Part of a small language model's weights: width 192.
MLP neurons of a small language model. Each row is named by its layer, matrix (down: output weights) and neuron, and shows model dimensions 0-191. Each number is 500 + 25 x the weight over its row's rms, rounded and kept within 0 to 999. Numbers have three digits each.
Before each neuron's rows, "fires before" lists the tokens most often just after its 100 highest values on Wikipedia text that the model never trained on.

fires before: "\n", " He", " The", "age", " In", " It"
L3.down670:535478511481525470482531538494477501487527524468538473528508479479499462501517484481483535524516546486536515517493493551492475514536553466530499478508474489477493499513491508507490509507499498518479476490492476512509468516493507501497493510476514508481495488491508468464464444519464521519482435466512500496540472495462480492424514538523509472530506505532473473521484461481493535495503501478538530486507516455503523455521497541470505506532535445440489470498511491461492481494472472461515470548491484493500452485486458522538504509491516469522492475519444484508525500520489490476

fires before: "==", "-", "|", "===", "The", "In"
L4.down24:509502495484517502485462507468460501484498498475462472510488500447503520549495492553502486512493470507515517497499478524473508495494493507505524538558483531513509514499462521482511512473551519521487499486575443466511518479483521465484478502499509447484510512500519487521509500534542514538510527510531490503516492524483477584522485535521482478496490541504498474510564475469464475510483530497517473459518502508475498501452515469488518485470508471505511505510504527493504461523541468544492523508508488497475497495521503518531491496506521528558480493527492458474532552490501532446

fires before: "\n", " (", ")", " mi", "ed", "ence"
L4.down408:458522503512513513491500528488461527507488517486504518487489429459517536476476522532474447485508449480514533463468506505472502473520520485470476498548475492466516505536486522526485467437503497526500487557504514531481486506491506493520477528511571507488479527509510479506508534501480484496477494486473510524472486488476475531517483508524501508508518470471516538522501485498487531550511480506514497510467519528512504510464451534478507496518512534521497466462524480477458551522501546460433523524461513550480501487508506503480479522492537497515456495483490522482468500501535525507

fires before: "-", "\n", "=", "ke", "nd", "pe"
L4.down441:498515461480482497473447490524540516518494478489541486472521497498501476489503526555486444532455502485500503487503507464495559546470541535535504505465491492495500488513507536520518534529476529518517512482492465516480532497485498561496451489503463532489481503499530502491510512494479456507504514504508494505502489461422511453494491505465467476524519490468487471507480441495519515501493523519436493500521488497481495511507547507524495502493479558479478483500481503514506516491461536474477532496483512499488452466515503454517570502526485497502531533486470518467486516503505529520

fires before: "n", ",", "et", "y", "en", "ak"
L6.down350:499500532497498465498504490544485480471500490507490468550537500465491491515498491506491497517521538511508509517458499509539510523468505511550537503452517491489490522486532497524506469503517504518519533489481538476511485512522514499497503521532496502522523493507543537484512548512493473454480484519417483496477514550493510512470584525490517499518515464521499480535545491442470498511498530526512474516501525485500476482510567520502522482503542475451461504515519521494505493488504450504537489480515484468456477506487522534471520483490473487549488491464539462492548522500505517513

fires before: "\n", "re", "s", "tern", " 19"
L6.down10:497511471515505546494487512542493480469452466497471528509547520480521511522497499457490527507562529481490492518511480492530538476496547508514492501501491526497476495484483517496534515494470498475510472493459502486496480492528540514467512441494547460507484480479505502538506519528528504519424541508446498474528501505488534518482469535486531506491506525519469519469509471519492554492526456504493519476526546485440490486481507526516537529482493498500521513497510486509536463503531466485528452509526449492432508506480490495477487496493461525508488478500470487521471498523496530523

fires before: "\n", " to", "ed", "s"
L3.down100:503470468495520492474503478463515472511537552517512517480504506473476527509510514516530501487511528511457529518452499489512484510509476458514470468517542487510494474485511496516489509485472519553466474526512491476490495451504465520490536478532491499454471474477514472531495558462492485482512511457454507515474492450443494528537494493522473520503556501461527497498546539488529512476474458497469470493505463491505502449515515533482518504528502544520513536493512496514506498539527464500477550512477528483535541504489484444498471490465525519496494493511461462484508505488476497512

fires before: "\n", "a", "on", " W"
L4.down188:506472496486521547489495515466522481515521506471493503542430537507519512494514486508503532476438481555508531470478487455527507508490495489481514524529486475505436508592454501502499514485483551513511512495496527465486491486530487486527455500473540495485528470520505518488500513514510509503523491509515495534500479473549487519487464475519518524477538485541518497473502482464537483481512525450507523549456460498531541501492520514492477508500486508500470540507495507480470501519481478494486519523479546492501501517512506532524470515461505461504484509505553536456509517475517500494

fires before: "\n"
L3.down759:498484491520503519532535465485507487469507530467541513483498518520518506496483514517507487459457499518489487518515432484500519459474476463496514485498482537508506509458514525431482500514541515457495517498465522489501497524454483511503572506460523514514458502526505508529503492467502504516527495516496509495480484535503509519534517484501507491476452517532458520551521525454519526498521542470529472505503498462520481514501481494501530454442478489540509505484467527498481500532512524481539528502541493485508490499504495563522465475479472506471534526518469477502533508494541449524

fires before: "\n"
L4.down137:518492527523510561515524456483494498535497462506492527466481491440491513475516457509533530488515490475486522531534547481490479507497496540516488490509486522522453525524506493466514541509482505530471499510489526492475522449475490497482486506508470477483525488496490525502522523463515535438452521489497518506475528480544453546488532475492496505508478516484514479479540530505524486480462512491446529479512525530482539534530483503487524510492514503484512496438469491498480487547484532519506521485514537498536484460546493486550497564458504478535470500515485480511515502489508506503

fires before: "\n", "ia"
L3.down85:521494540449491455536523488480490493484522452530529508511476485529534478491484504478475466473484527464468530501458487525482521502522507473495534463548537508452454480468476506507510491499513514522523438499552517501493516497485474481511504520509522490540498483506482451461479517490490488522523490529453524479479525453479510513508517510471481494489537541507515463528479535482560446518516526466518481524472517477520519512479507499492515498551494503486477480538491479553480508474494501466490442486528459516489523498489476505475529470503476514520490516483520492555512493504491496512

fires before: "\n", "-", "born"
L6.down757:459505476468487508428470469502483544499494534490533494523492496449488540484479509527472519509478462496483496510489537532488450478517512485483523514507502533543496476482481522470472512522514497480484492498483478474531479505495499471490472515474474544488485485496521473508511458513501509534534498503539479489503472495483490518489521525464477523510498459468501526554502521497495455480479486480523543475478497493517495479502510500509520478520483459456461551493523519495449516476516489484495464505519467518492460477505503559459475508478556510471488458524493486519535502434449492538

fires before: "\n", " P", " W", " A", " L", " Team"
L3.down76:488512552539486499532530479430513492505464485483486496490465501448499483497497474517481516471502518498507501483530495538474484524507523494458483514463519530492440470520542515508492455516474388542538500531519478511446493496493482489524493487493507494492530512471524505464464491526486512562501517485532514483522511498540490500544483504524449487495518487500564520488494513486501503497499518488478537522477539508532497506477498479485516505510473527481479555445511474502503492478439529494503503494497504487503506510504503534460493497515496490485479474465482494497495472516475520474

fires before: "-", "\n", "s"
L4.down641:478491569501521545497499459487508507537495482510518529489531545457515522523507518508501509527504495452531499522478531507461465506516520496502489488491507486517456481512482495538531538484504511510479520504504453476494520495483518473576495469503430534522484481488478467508482520528515528448466532506542526538531514471519488480510528549486480498482508525500506536508506470475477480461515487548535484500542470537477501470519528469509503491448508505517497479531482488531503458500495513507519533513497438509522486502491455513535484510507508533474458496470487490505507505544492517487

fires before: "\n", " |"
L4.down333:510468521496488524528509466477488481490529500517493505495461498478473483480507521510521460485480474511534513508499528449511513498535526513507476539514501548542481504484514504509532479507471497490473518498472486500548494460459517518521452510518487508486534489486467529524493533481538500509471481532491500440505497482478511512495478483476525469505475461556463477501523488477458495504491460537490469522532486565493468530522498468481509432499454494488475525521471532492537485518499457463428509496537492504476466510477491499482499481534468475469518533512467536478494523476483508526

fires before: "\n", " ", "s", "b", " vote"
L3.down396:492536526573455510506464510491515496504447525500513515451499516508475487507549520505496538514481513464522497459454525494472479531490518492504525498451547531539491493497461533510504525452525456504493477479515455503508463519508517469504506483499500488527530528465498491509512468478497491506513506441526499551505495492544471551478540489507485514474522543494480509489548542525483511526510483544526462493509530470515474547525516516459519477522475474559497498473477478483470512497512475485499492525482481508493505483522476510500505488465533507526470512501466468476523514485492484526

fires before: "\n", " ", "о"
L3.down588:440509476515507483477472491473501526541474546523527505490503514493479448499516538454498489534507503511501485518476488486478518538486493488495510515490508506505479524497541531499526447508528482522536452527508530536498475537520495491485496501519483510517507560530527529540536508524523516513497511480481468518484503517443493514447514485452474477453525495483457513522490450486536482487493511482450523499457459521482510526509460497502535501492504515527526455499490527512479501484510499496525491500570537517479553515500509513541484495516544509456486517483459501516500479473520535483

fires before: "\n"
L3.down351:455515483530501532513479489461484477533521520500474513520461480466470513520541513478517477527489472495510527500485437500485500467527519520526481472521478489483509492549492507502505461520476453498512467500499517486499500477484478504484485489527465499498462513537488489519454488484481473502510484509531531479451522502531482529531468495502493518479517495508552557515502512483458503486469558504511546521502486499497491516496471495502440503448470513484512480497505497475460449519471497487511496532509520581488475553549486468452511481474485466527529473483526527523474515498516502526

fires before: "\n", " The", " He", " In", " Du", " It"
L4.down191:496471484449556483485545507494487483491534479504517476497524489498535461482493467472479502492498530451502517482499529513508484490508524489506489502489560494485487486491516499499487522530474493499482486513502455454491493488462480540459472505495512544521502429475486464517479530469524487517454531534476489501558464509487520512501502501512522458524478498497472494521507496499487503494526554496494474520514529484492500468540480544471507520486504502472472500492493500486509437548485447476534496465495502494476474480527453551515467538521496449461516510483468470519472526479537477497

fires before: "ed", "ly", "ing", "s"
L4.down435:489493532490522506487488495485509508514510480464460528505464496523488544451526547513474494495510480478447502490508540482497469495563525472506473483496501516511513468466504465484478477502471480523510523496543507482495503471497526508482509540506503466573526510509465522494523516528464450505510513486512499578501459530452511510482493501487519517474511537461528506483508470513451516478499479541495520419537498493540515468484524497498471505486524491490513485502518454465486531522472521500458486528538511494514464472497468499486489518471503531510477509504514523516510504456475484463

fires before: " in", " by", " to", " from", ".", " for"
L6.down473:445495505447502498530509549497527476466481543499492473464450478513493553500521518492529517460488475513508498538525479498516482522530486478503485512522539507497494492498475467514511476482541524475531478497498477495494481517525501509516478543478483456508503454493505474490525502508516469483441485517426532488462492507533457509500537486479488520533526471489456507489483480482498457514552509478488549477481506494502478487527442540488492506464461452514462521482488477530463494521480499453528487503551520505509498506481499509494465469514548491465514521499496491479501489470495520504

fires before: "\n", "ion"
L4.down136:522524494500465488475480494522472508479460469506510461478459534524541497498530472490472485480502526512512473530456530487529528503519484523465501523539555532490498479498459474533472524463519481446466502468506480517509526500540501488501463470474506455489495488493481511473459501484514528476542477535507497506495522474496472509506473485502520522489515488534505508479549535469504454535517524474482514501505530488510511467544515501498493509519479501518512485497504495529439499486526481494561518516484467454566517513521455477463518522466486497475548449530518498465528488515497515486

fires before: "\n", "-", "The", "===", "In", "A"
L3.down676:472468453504506476501492517480517473534528472513499493479496496523482487480499484526490465476515511480507543494491518521501523489477475479529521483496487543449505482509494466450484503482510484478510486520487507474502510488502512523472448517473505519523481540461496483494461452517448534486499492483512458509533489494535517494542505501522485467485449487539525482517512501502496463475536563524519531484513464552481458517508458523492514471456508535480531459531524486484517472488507465520486514414486504512481497529506477476466535505499509476523532457502525526539468455500490503511

fires before: " as", " of", " to", "id", "s", " for"
L4.down134:478491491501505486516491477480518525497507481513474506541492523503481504482506546475495511487473583527525517496464518443497510487482480536479529542494490483493459504525516512478495460485497523497535503501496534531507459479518539527504540466476513488495464492529519498481500515478474523488476514490484506515473468513467512522493438475492512503487459516503519511477503539487515513505480483500468475432490528521467523539516513518504468481510498463528451532486559509437477453456524495505495515454500501474483505553509436480502513500451506492466479522500526525464507520486484526522

fires before: "\n"
L4.down431:471507487479513518501530514453553474551510498468492501527455478479489511488471487523505468513476465459530528481480467473502499480517494506521472448520527513510482468529465545469547498500466471537509436541506494470507494498461509530466503523473515512479510529460525471473521509484486458498498486511461472533453522543488533501517507481489515479498494533513514524508476502443475467479475516505531520551504495513525487490536498543474499515506514491483527491456540520492483477533507524475473529489568502539524487476531498477485486517522487469489473503505543489498493494502532493501

fires before: "==", "The", "===", "=", "On", "H"
L4.down103:501535477540486509461476528508475521524469478539472470434543531493459523500495481491491482510477494486503523455481523490501425494455547492493542492488525521532550455491477493516516527466454522496481536498533494490487487511521569495509443476477503472495523503477522485526484529537517537480505482541508502486511529517507466514553489469487509462496481495473486490523531488538505479460480510481462476487484510471525526537483497547513517518504508485541517522524497488491517489502498486489519464503477478505487515489549468472552481477533516499482493506502491475525515479482510515494

fires before: "\n", "ing", "o", "on"
L3.down522:485528482515493520481515507475491513497520551501465507513496533489554528471498447529504497516495506496501478525556518488483492472509549479471490528496505480539502487509486512496492514471477549495546502491491470555484444528450476501476485519508504479524499489481553517476489552481485485481509503449513480485531531495465467516525545508511506496534492502515503506488517467482507530508526512483468497481489514454497481476493460486509519537467524464550506525504561501549516442529478495523524500519505483518485488520511488540510464523474504529481512492571527492488509546485463519517

fires before: "s", "ance", "ed", " the", " with"
L4.down418:465462495529512452488463480481507515540536508483430513499488470486487492517539501490482475488489494479491555509488534469520520527455437499509531524505498505474506544517486508489498483514521567492509544521499493540504487538476525516532479521529539518498487506525526546472469505497473527470485473501501523538477484450493517496461493548513513510500488463504464477479507485526490508487481511464492512489505502493515513473499500489485453523550530522490556497499542510521500519501545501536516524528492565537536508523489514516491486457528494455512471513505478503486488497499511507449

fires before: "\n", " as", "---|---|---|---|", ",", "-"
L3.down264:461509499541524472524501507520450498501546516522509524495546504493491485505521503518512515476474540428460503481537492505543475507489487517532518471485520469485485511502496452457483519521455468502521453490479501529496483531489543484458470469483519470508477498558489519529513461480506514516479467514491507527479465520462536516481492473510509478500470505505483453524456486534470494470523518486463459519511483450511462497528466515496512521480491486543534528497466472488502504491502510507485507511527489475502453458539523515505528500540494512527485484511500503535478474500547484556

fires before: "\n", "r", "al", " of", "or"
L6.down115:480464489483529493521532524510503533522505464545538475539513516490505561523478502512472484496547508490491514527498476468483483490496496500493545522528486491475498484503511486470482503519511544532486457553500492478551491502457523514469551536462471498505519499470513466485492524495436531481509521497498498509480509519493553519470546481497523508499490459515526562550517519514481491509500525401524525463517484511492508480528532528479542504487509528479513545500519516485484508513497480491478518505490489499517481451489505473477512479470517503546464532475502472517502490479479494518

fires before: "\n", "and", "o", ",", " 19"
L3.down159:476510539542507519516499538450507530480522464486453467514530512527521490535476505509493510506507501496533479505478504522485481525509456498525495479512483490522508486499485479451467514517505474450526459528495494458518527505510479498492484514531502473531516497518445506470492516494467502518506512512499497504546479519537497502538455559497505511467537488504467543531507534493502459486461515456482477536504492495503521547515486495536528477478437512493515479481513490543504502523524487560482513521549469540472526510471488461485494505532482495536501508487530530521504495479554475556

fires before: ",", "al", " of", "ate", "ed"
L4.down449:505465460482536513491519507530503534507535509546527499520506486491502524499498507543516496461452516506516473437491482492476486518454498502484534510489498490506538493489487493475546461489520556463528501516497513539495497417479510488541530493467506499483538513469495521496472536500521523525523493467523509504510538527506468508529515529520471454503478504522496539472509490475498509532470558537509542468544485514486509477476494501503453486467512435512513523478511483486487467505462527550477506497475493489503513493446503474447479519474518526509507488495454522495520488510491504494

fires before: "\n", "t", "ute", "ment", "u"
L6.down396:548541513520475496555507536470479489504480519492495511490480521462487501520532524522517486521490494487511507488496507505484519491511498515465480542497485532486483523478508484494472487476537519550490490511510456515510518514507506509522482517523507503525497554539535526517500493503529484502485495494487461533500479529441487548471474516479469461501489514526502547537517483500491471520478513519498526420451534469476522521529499510485547477491522485471537569515518524474483506486478492491513497465519536463515484514464479482489450494489454477483562507501482448478526546477474491511

fires before: "s", "\n", ",", "ed"
L4.down267:495513493533477547463494501517552493498538507539482471528494487498491522536489527501497437508547532520506527522475521473526475516517478516485458479500501503486498493483545472489476426503509535531461503480503538479538535476520509500486531528482509478493556527473457530545491515456521499496530545461486497486520510533468500523472502524451510513541489503522524488510493517567522520503488479515524461531522500467517521505507479496545477452500501456476466489518489505473494487524468481496494518507522506504494453476488517476494466525517496472477496497478480517482534494471455480508

fires before: "==", "The", "W", "S", "In", "\n"
L3.down68:488502534503529491509511487536446486506531514488497483462528507495473474480503511547494502492518442478507492497492535494509505499546487502472565511554540488455461511459523523520523519518444471488463498521504505506495542474494481522512487524504520515494501524509486449502513475492474550532484499515540496505538489512477497494494443483517523491515481471506488506546518495475479502481512526528515485486507523510472529480493526505485465490522499503513464515550488491479490520527493543501498502469487507480486449483490484482526452532485522475507497516526501484514457611515543476479

fires before: "\n", "---|---|---|---|", "e", "ed", "en"
L3.down449:494505487487479528494536526506483530531472517543492495493494521494452483456519506500498537546497559525484476497511534556454480485528527489522477488504506514503499485489475449539489513500529492495512512481497510478445541503451476546556501491522471490536494516521491477541502486524503521451516493494481493508522483515492491476515458464534464488454482491499478524479520516544490497474532462508511512484496487483492488499516498519468425512473499488459521485505504488505500498436503458489541454469488529513490514516504476468478529522495526505499472491502502537494525483558466480456

fires before: " |", ",", " (", ".", "'", " to"
L6.down697:483501492494485526475467518468431558437528501512501525497495487470487485504511507525500468493458496514475511527536508460530532452494527534503517521524520495555503510478509548494511513504478529486504512532512512495463512487506437476512496494490520471518529492469516471500491477497586514507452490538455549480513483504451480527486473475474533516475491490512508521469520515445455490467511496487526517476480499534512510498514503492480540458505469458511513511482509511487474506470516494476524520502520515537498540531514465482499489505481513475510479478518521471497519543498473539526

fires before: "-", "\n", "=", " U"
L3.down147:488513542518460525533494474490481479457458478510538480506486477465533489532480508508517502469504512490540466455497497492492510514488503485542509534511466505522491500515519469471487506489500474528479477505457452514498454502487546445526490495452467464471490453509534528464491505518522520489487501537570495516504526505500494492492531489509510493513524498521533502491465545472490496475471493495494531527513491509491494529486511478501500456461527508482509507503515535585520485524518530485510534507469484446494488520484535507548467511553479524446486465496482469484485474503528480500

fires before: ",", " |", " –"
L6.down112:474481474506489501513522506517512497520522491480497456495533485457489474537493517490512473485472493539487518460513511505562490542524488497522489502475484528478498485500525492470485516549508457538532465490470492426502538467464455505507493459500540460474482470527498476530519520538525490514437493478493466507504527504462537499514507531539460491493523483510505440470467470481483515515509498505511474525515533475499526560530518487501495520480528517495511511486501517515443529499512480465492503499496498496419484484517504461505510495494481494509485469500476463548518512517538480515

fires before: "s", "ign", " vote", "na"
L3.down543:528510489522460536503518517524481521463458514525491483498505509507445474493497492531542476486496466458531465510515508471517514511544487505490488491514521508486478515514503504491521543465487522482522486439493510519498502505490478511501509507499479501493490538464484502491493515513447511494512553447518500456489512503495548460535500465503459480472499532531521474475506454488467528473484517488501482534489477495489507560481480558525459453477512492499471540498506542511510506531443485474526499504498519531529478488516489464510467455463499492464529508505470497528500437511446473515

fires before: " |", " to", "\n", " –", " in"
L3.down79:505479484498522478520506559498521503501524477472512529531472505504491500508461503479458505543515505526522519451477511540519509485489510514545477458537506486519481527494519488492449486530518534533505531489467482516458481453482525485516502445427428491479529551548494513487481482538467519504519520466454441474471529489504458520532513505478508476535486500502515516478481438485532471513492471506490517513526517480503495466533478530518496467490495496511510487498460499491524485460519524489473518505496498515493526505511472516483540500523484469492511518507491515443518510531503506511

fires before: "-", "\n"
L4.down190:529542513506534526505519485475511512494517477500550497523480520486508481509535506554535489527495495480503495486543531459477508517502491487498490512485514483516450484506494496537521523516480480492513489510470415515442532497462517493536478506475457495503519486484461500486455566504518504484484525533512536484513514519526463493547510479482474489471515490479522542470513505502476520473528487550496489491479461533475502471496521516537466479436521546469477508476459492521496468535483486499514535500485495501484510483488525499541504486522492488477489500434458468520501466500536518487

fires before: "\n"
L4.down311:472525520487507495469482520462463473527451509528480486524479507504523452524534502536511516497448455483492513463480516495479493493469498524499503497550518477527472451522473526471522541502436487516525497497490470524466496514500485514459477506532466510497497538471484496529517489473491504515452531498501541508524496492537558524554515510514527519499505469515499515444548481476491480500503520488492538497504536524528472528490546505481474467495429493501503530504498505510496512536506551487518519527489483522530453502539511492537529520506501467508514513484521502492558482496523513505

fires before: "\n"
L3.down321:498489481469497553493514468468505501515496506449477473488493463490477540489477553488511485509476494491512511440492491481532509476491528517556528471486493534496485509488496538491514479516480502491521468540485506495529494491501491499550486531538462483506488512513489499463508487500505454513493493477507510458494511538508540552507470521474525545523516491506488488447504504491494504514555548479477523529540475508503550540481496501465476540508502517545538491499539542526473489497487536497459514469505484536459464500519512523499507513509507525503487452528522494527535559536488513452

fires before: "\n", "ance", "s", "ed", " "
L4.down41:522496500473512519499498467494503550521462472499503461546470476549469478472511494516526484505507508505471516513487538498484492494541459494513498494519530483509524520455487504486468483491512494488456429514529545495464496565499516523484492474499520459493480470490575472523485456519509485493480504454531478494508495515513543487518472479526524530467492485523495504514482515498518448494497480452487479482474498475514502493502516476459488498502540572489482519492542505535486455510537504466504483498534546500494524520477534508507492552489474492486460511511546496502473500503511493453

fires before: "\n", "al", "et", "s"
L4.down341:481487503523500525521509491496498484474474500457504457510504500494513513512500494569471492545506475481542481472523524526437481514516547514509485525489527474467518493534444440539503447520477502505546504513524513498489462462487504512497491485515464535514508440530494474445497515498528502513528535526557533504484533511478482501448466516460508507485554477493517503496474477506523474524493495505468503519484506502498519500472514508528467469510513507483490547488483508473505536491474524488544488473435504495485514544511490497530532462539528496484515478474511497495518483503483515532